config = dict(
    num_hidden_layers=16,
    num_key_value_heads=8,
    vocab_size=16384,
    norm_eps=1e-05,
    rope_fraction=1.0,
    attn_scale=0.125,
    bias='none',
    beta1=0.9,
    weight_decay=0.21,
    warmup_steps=345,
    decay_shape='linear',
    final_lr_fraction=0.0,
    max_steps=4329,
)
MLP neurons of a small language model. Each row is named by its layer, matrix (gate and up: input weights) and neuron, and shows model dimensions 0-127. Each number is 200 + 30 x the weight over its row's rms, rounded and kept within 0 to 999. A neuron's up and down rows have the sign that makes its largest values positive.
After each neuron's rows, "fires in" lists the words (lower case) most often at its 100 highest values on Wikipedia text that the model never trained on.

L10.gate405,158,251,209,218,151,187,273,174,159,259,265,210,249,271,178,175,197,194,178,209,143,208,214,185,201,138,161,217,163,198,148,199,149,253,193,185,196,205,177,226,213,209,212,187,217,184,190,217,230,243,100,230,149,147,215,227,192,194,211,216,187,201,143,255,214,194,217,170,162,203,154,188,241,194,191,178,212,230,215,227,220,154,192,198,165,214,242,209,209,217,155,243,170,219,239,190,209,184,189,153,272,196,240,185,175,196,197,172,243,184,191,168,173,211,198,190,159,233,223,162,187,234,197,249,136,192,204,177
L10.up405,136,187,229,262,185,227,239,180,229,232,278,215,221,188,225,202,218,202,189,161,233,204,184,213,174,192,202,190,161,185,182,183,203,168,182,230,202,240,237,205,217,155,205,197,210,134,190,213,209,123,156,170,177,183,274,189,197,184,250,187,230,210,185,254,220,186,266,174,164,212,216,179,208,131,237,192,193,239,166,297,229,191,194,227,183,210,220,165,294,192,246,232,175,214,218,201,186,141,201,183,268,171,226,212,177,162,172,134,257,176,191,165,200,225,154,201,163,256,159,221,207,216,196,224,217,209,208,173
fires in: "by", "of", "with"

L9.gate212,173,169,194,181,158,236,219,184,163,240,209,138,211,207,150,207,159,222,190,239,233,198,199,200,200,193,242,210,198,224,185,166,186,157,184,223,210,139,176,229,164,183,177,192,270,271,219,199,201,202,163,167,149,198,193,157,239,226,226,219,200,186,230,211,176,212,224,147,201,185,238,207,188,204,209,199,212,236,205,238,218,225,200,194,197,271,149,203,148,197,147,248,213,167,243,203,150,259,203,223,192,265,193,201,161,234,241,145,236,173,187,219,226,236,187,189,216,200,199,165,222,162,192,239,154,200,180,151
L9.up212,165,193,193,158,204,163,211,238,193,187,223,168,245,156,200,193,193,208,231,180,209,224,168,230,209,195,217,212,168,190,173,199,217,163,192,214,223,171,193,173,215,218,203,212,226,200,206,220,180,227,146,178,188,191,249,213,265,195,244,169,285,214,174,194,190,235,274,201,153,191,242,240,227,203,179,216,181,209,178,193,255,204,225,174,197,235,207,219,214,218,185,243,201,179,231,183,112,213,165,215,155,203,272,225,234,190,183,207,259,116,218,274,211,245,212,241,195,192,192,150,204,182,224,207,135,145,193,217
fires in: "to", "of", "by", "for", "among"

L4.gate1064,194,191,217,252,202,170,185,186,226,225,249,225,168,221,199,210,145,205,223,253,197,245,212,149,153,180,221,240,190,156,179,210,194,139,180,189,162,238,197,210,196,206,115,188,198,161,195,246,187,206,165,201,164,236,160,270,193,202,219,187,254,221,201,213,184,194,164,180,200,195,241,133,175,195,214,224,205,147,155,199,206,182,258,165,212,185,240,186,172,131,157,238,169,182,207,236,225,185,209,168,233,204,162,167,222,181,175,152,162,205,201,123,208,162,213,201,176,204,226,147,151,190,182,204,145,147,236,221
L4.up1064,228,174,204,194,178,199,213,195,206,253,189,152,192,160,194,238,181,194,138,172,202,222,213,204,185,232,235,144,183,192,184,201,274,227,250,212,197,183,180,194,192,204,180,154,190,216,249,195,232,188,210,184,205,194,176,178,173,179,153,226,165,208,162,227,230,180,211,191,154,160,248,220,228,171,226,228,163,207,187,216,219,212,161,240,196,166,187,211,251,180,191,203,200,255,178,192,197,224,194,208,195,144,200,207,222,155,234,181,178,205,196,160,179,233,212,199,171,163,138,269,192,148,205,215,191,201,233,208
fires in: "of", "three", "two", "four", "2"

L4.gate692,229,234,227,221,204,169,213,144,199,236,218,175,209,158,191,172,155,149,143,222,167,200,163,222,229,201,152,184,206,187,164,207,186,172,229,207,220,185,165,240,130,223,105,223,219,235,194,183,262,255,155,190,176,168,197,164,163,241,168,187,172,180,238,189,192,234,183,203,215,208,207,221,209,176,204,194,218,227,265,192,253,217,195,204,206,179,232,180,190,196,182,213,214,250,188,212,222,291,197,233,188,286,120,177,241,181,177,139,138,183,221,188,197,202,205,176,226,221,238,241,235,164,217,284,165,197,229,166
L4.up692,223,226,182,234,148,154,214,199,182,209,227,180,198,156,230,177,192,205,202,212,178,214,178,212,225,199,156,225,183,216,211,243,198,268,151,236,160,180,204,211,200,125,200,153,234,233,246,179,239,249,166,244,223,206,251,173,120,173,210,237,198,196,197,174,216,187,264,177,192,185,233,231,244,199,245,142,198,212,180,213,181,177,252,184,191,239,228,167,225,278,198,204,208,252,201,172,166,196,224,209,212,160,233,133,133,194,210,233,153,149,195,223,203,145,195,261,202,144,204,236,216,202,256,223,183,232,214,200
fires in: "of", "best", "two", "most", "her", "his"

L4.gate1092,250,237,187,218,271,210,171,177,195,202,171,208,216,217,188,186,208,212,196,260,148,200,211,207,169,151,272,192,182,191,197,215,172,196,161,209,207,192,213,172,228,210,234,146,177,215,167,220,253,199,217,211,208,212,237,213,220,156,241,213,187,192,199,209,190,197,254,256,177,183,212,204,214,201,193,195,121,90,159,200,212,153,233,142,169,224,222,222,178,215,160,219,184,163,178,208,107,244,214,213,206,155,198,177,160,217,230,178,170,163,227,268,173,176,232,241,189,159,166,202,154,188,156,248,178,218,138,166
L4.up1092,221,206,175,170,167,156,174,217,133,200,233,214,177,166,161,225,227,232,188,215,170,189,240,126,172,136,146,169,225,157,216,167,247,190,207,180,185,157,215,233,215,175,201,218,191,184,215,174,163,214,180,222,196,190,203,172,175,146,208,175,232,206,187,212,222,251,224,213,217,179,143,199,221,215,187,206,152,217,181,174,199,168,256,192,204,235,218,200,245,213,218,206,176,139,201,195,172,127,130,200,188,212,263,194,173,176,182,183,195,208,169,221,139,152,181,148,216,216,182,215,162,218,194,173,229,158,218,203
fires in: "as", "with", "coelinae", "connell", "aldingensis"

L10.gate403,203,243,171,219,219,202,200,175,173,180,260,152,213,208,197,207,255,240,154,163,239,216,209,213,192,240,152,197,179,215,128,227,184,179,220,225,163,216,202,258,239,171,239,207,219,170,196,229,211,175,196,160,196,233,191,214,229,214,198,250,233,204,217,202,222,201,211,195,234,211,200,226,215,233,177,239,232,148,175,197,164,214,198,225,183,225,234,193,181,217,207,209,201,194,224,212,279,161,176,205,175,182,191,192,178,172,178,222,165,168,231,167,200,147,216,148,191,157,166,266,185,217,208,275,211,216,156,230
L10.up403,147,171,155,206,244,216,158,176,202,263,232,219,220,236,185,164,174,213,253,149,171,193,228,193,233,231,169,219,160,180,211,200,224,222,252,216,150,219,205,175,133,169,181,187,240,162,147,213,123,204,239,163,197,209,143,232,168,233,239,252,217,187,195,153,205,221,204,284,198,208,187,240,210,184,191,162,211,194,151,218,178,211,194,251,202,232,164,194,207,189,190,211,196,190,165,220,161,205,148,144,157,168,233,158,210,230,242,179,212,214,180,215,191,191,212,158,223,249,195,222,178,193,166,172,182,152,195,247
fires in: "a", "footballer", "for", "football", "league", "national"

L6.gate198,178,194,188,209,166,203,221,247,221,253,180,144,214,228,236,215,228,188,176,179,216,255,243,191,199,218,106,181,137,240,143,224,231,225,189,167,221,167,168,250,178,209,149,180,215,186,249,126,225,189,208,192,194,206,197,174,260,218,190,219,170,178,235,180,188,235,213,239,165,154,215,192,225,251,195,156,211,213,192,179,226,236,184,215,174,217,168,189,167,194,196,147,202,164,167,250,186,185,203,206,181,236,176,211,183,124,174,231,201,148,179,199,182,180,196,218,241,221,201,232,243,187,235,163,236,215,212,239
L6.up198,129,193,227,163,188,126,229,204,167,208,189,205,253,162,209,199,205,208,169,211,225,234,225,241,264,180,215,198,221,188,177,213,178,127,210,204,141,230,115,170,192,181,198,195,206,230,208,215,175,180,160,169,147,208,176,237,215,228,237,153,206,171,197,168,235,175,277,154,161,198,233,206,225,130,233,209,179,164,185,169,224,168,201,179,217,221,188,184,152,229,292,224,214,143,189,175,224,176,199,180,178,202,228,186,243,170,242,192,200,218,181,206,238,251,206,167,163,240,158,195,213,228,202,253,205,209,217,254
fires in: "by", "he", "to", "at", "career", "from"

L4.gate375,189,206,184,199,174,212,178,192,174,227,188,222,182,211,195,158,145,232,214,195,197,167,177,236,227,220,178,164,152,185,173,192,163,184,250,216,192,206,222,211,220,229,214,197,154,221,252,231,267,214,244,227,195,203,210,199,229,222,223,213,152,231,151,219,190,184,239,241,192,198,205,163,168,214,203,129,163,158,231,227,156,217,209,146,184,188,205,203,237,220,236,218,212,173,198,172,152,196,239,209,187,194,224,179,173,185,197,205,275,205,166,221,230,213,238,151,200,128,207,169,208,209,171,179,195,179,190,200
L4.up375,217,168,170,157,237,197,224,234,191,247,226,185,245,206,175,223,199,237,185,146,166,161,194,199,208,173,212,202,209,216,225,227,244,205,159,190,216,209,222,312,202,198,208,252,154,165,228,210,181,201,186,138,182,227,229,136,197,193,182,222,209,195,231,190,203,225,209,243,190,208,163,187,229,215,218,232,201,220,201,192,179,216,152,229,208,194,236,213,163,185,216,267,207,172,220,203,183,191,171,212,231,192,210,262,216,162,230,188,218,154,208,221,162,170,177,236,160,217,196,230,179,176,168,208,259,172,228,220
fires in: "for", "coelinae", "county", "from", "with"

L4.gate565,187,240,192,211,207,179,241,195,230,175,179,160,199,176,220,198,145,214,205,227,187,207,152,178,196,196,190,205,164,153,215,194,191,205,215,136,222,189,156,244,197,155,213,206,195,231,192,191,203,256,210,130,216,186,227,190,140,161,188,214,215,224,238,198,230,229,166,249,214,163,177,204,215,203,210,221,219,147,175,147,181,161,194,188,182,156,176,214,228,211,166,182,226,174,194,220,264,164,182,154,174,206,209,184,209,200,176,211,163,211,193,240,188,199,205,185,198,208,213,176,286,184,237,166,207,262,229,202
L4.up565,207,211,185,216,210,218,199,202,235,196,209,200,180,211,253,182,200,187,165,164,206,193,237,239,161,240,202,235,227,211,201,178,233,278,149,278,223,219,173,169,242,233,208,214,202,204,224,224,218,161,165,224,199,182,167,183,201,240,172,194,157,179,180,214,232,177,188,181,172,178,168,196,258,267,191,200,157,225,169,187,171,197,192,161,228,200,180,228,188,200,177,190,144,202,235,229,189,161,213,210,203,229,207,225,195,198,150,163,136,133,227,154,247,195,238,186,183,183,154,243,160,220,203,183,221,230,224,221
fires in: "of", "for", "first", "to", "rhynchocypris"

L9.gate616,170,141,254,209,168,243,238,179,201,122,232,168,171,232,166,197,175,163,206,139,232,212,192,187,211,206,212,183,259,251,197,227,248,185,209,179,109,199,213,250,183,200,154,229,254,149,236,272,190,190,250,171,160,194,208,193,183,182,178,261,229,241,216,251,171,170,175,193,193,190,222,220,198,210,146,136,149,130,222,262,252,236,198,214,172,214,169,203,196,160,186,235,176,283,188,160,285,206,177,213,211,194,190,198,198,241,205,221,204,123,209,186,198,143,157,196,203,209,180,192,216,198,183,246,132,209,210,147
L9.up616,125,226,204,190,213,206,211,177,180,217,195,146,215,161,228,163,194,255,223,217,205,214,171,171,163,176,216,229,198,205,202,191,189,170,161,238,222,183,192,194,228,258,223,182,129,169,238,191,191,200,200,149,190,170,219,169,227,191,210,190,179,232,263,211,228,183,208,231,183,193,221,250,192,165,197,204,209,189,161,214,220,199,230,180,226,201,208,176,241,225,275,199,182,224,223,169,247,242,221,192,210,182,191,276,240,215,199,184,181,214,207,184,189,260,162,210,152,219,212,216,151,198,181,257,212,199,144,226
fires in: "on", "to", "for", "in"

L6.gate403,169,164,242,224,192,220,213,182,201,223,166,137,226,217,217,163,220,224,142,199,202,229,193,234,194,183,198,200,194,222,196,192,225,176,217,197,185,203,189,213,167,212,159,181,236,223,260,193,282,235,249,188,211,167,231,191,256,224,201,158,245,172,212,170,215,199,190,245,156,200,217,189,148,191,178,197,196,174,224,219,188,246,221,158,178,211,210,215,234,177,208,132,197,215,223,197,194,150,136,157,260,233,225,188,189,217,189,210,171,172,188,176,182,221,192,206,216,176,224,228,231,192,221,236,139,195,173,151
L6.up403,165,202,209,190,165,157,216,179,193,192,144,205,198,208,201,164,220,273,168,205,213,223,219,149,167,195,225,185,202,241,205,213,313,219,201,196,214,233,213,217,250,201,198,227,219,211,206,198,217,202,207,145,188,193,245,192,234,254,239,151,157,166,206,201,183,263,235,187,213,250,196,207,199,156,171,260,260,240,182,182,229,239,219,200,171,186,199,213,189,220,204,170,210,186,229,199,188,201,200,205,228,242,205,176,152,184,195,224,175,194,210,209,241,216,155,266,209,163,251,230,235,186,164,208,215,236,218,145
fires in: "to", "have", "by", "from", "hold", "for"

L9.gate1213,197,220,165,254,173,223,200,230,119,180,220,222,200,161,189,237,201,208,188,246,199,213,168,202,208,179,158,249,194,195,183,199,196,246,192,180,200,212,206,176,214,254,187,233,204,208,170,193,221,201,183,217,175,220,193,244,160,174,220,211,226,206,183,186,216,205,190,230,192,215,214,139,233,210,191,219,194,242,263,179,225,218,225,202,215,188,171,229,170,221,180,234,232,170,161,212,161,159,139,172,231,209,229,161,222,134,180,199,204,258,196,190,257,213,146,221,181,244,262,202,185,170,214,192,189,183,287,239
L9.up1213,244,276,217,200,185,224,226,190,194,203,188,171,211,210,222,160,153,266,225,202,155,196,182,221,155,249,190,203,209,183,168,218,184,204,116,195,209,194,207,190,263,256,155,273,191,201,161,242,194,203,228,202,147,209,192,134,189,112,233,202,202,156,193,165,267,245,187,216,185,209,203,155,224,215,172,222,171,214,279,170,195,164,220,152,196,173,174,191,245,207,194,175,167,245,199,266,234,136,182,224,192,185,210,140,184,217,201,191,203,175,204,139,224,201,200,195,163,180,191,193,220,155,195,176,197,253,244,185
fires in: "first", "time", "last", "next", "previous", "of"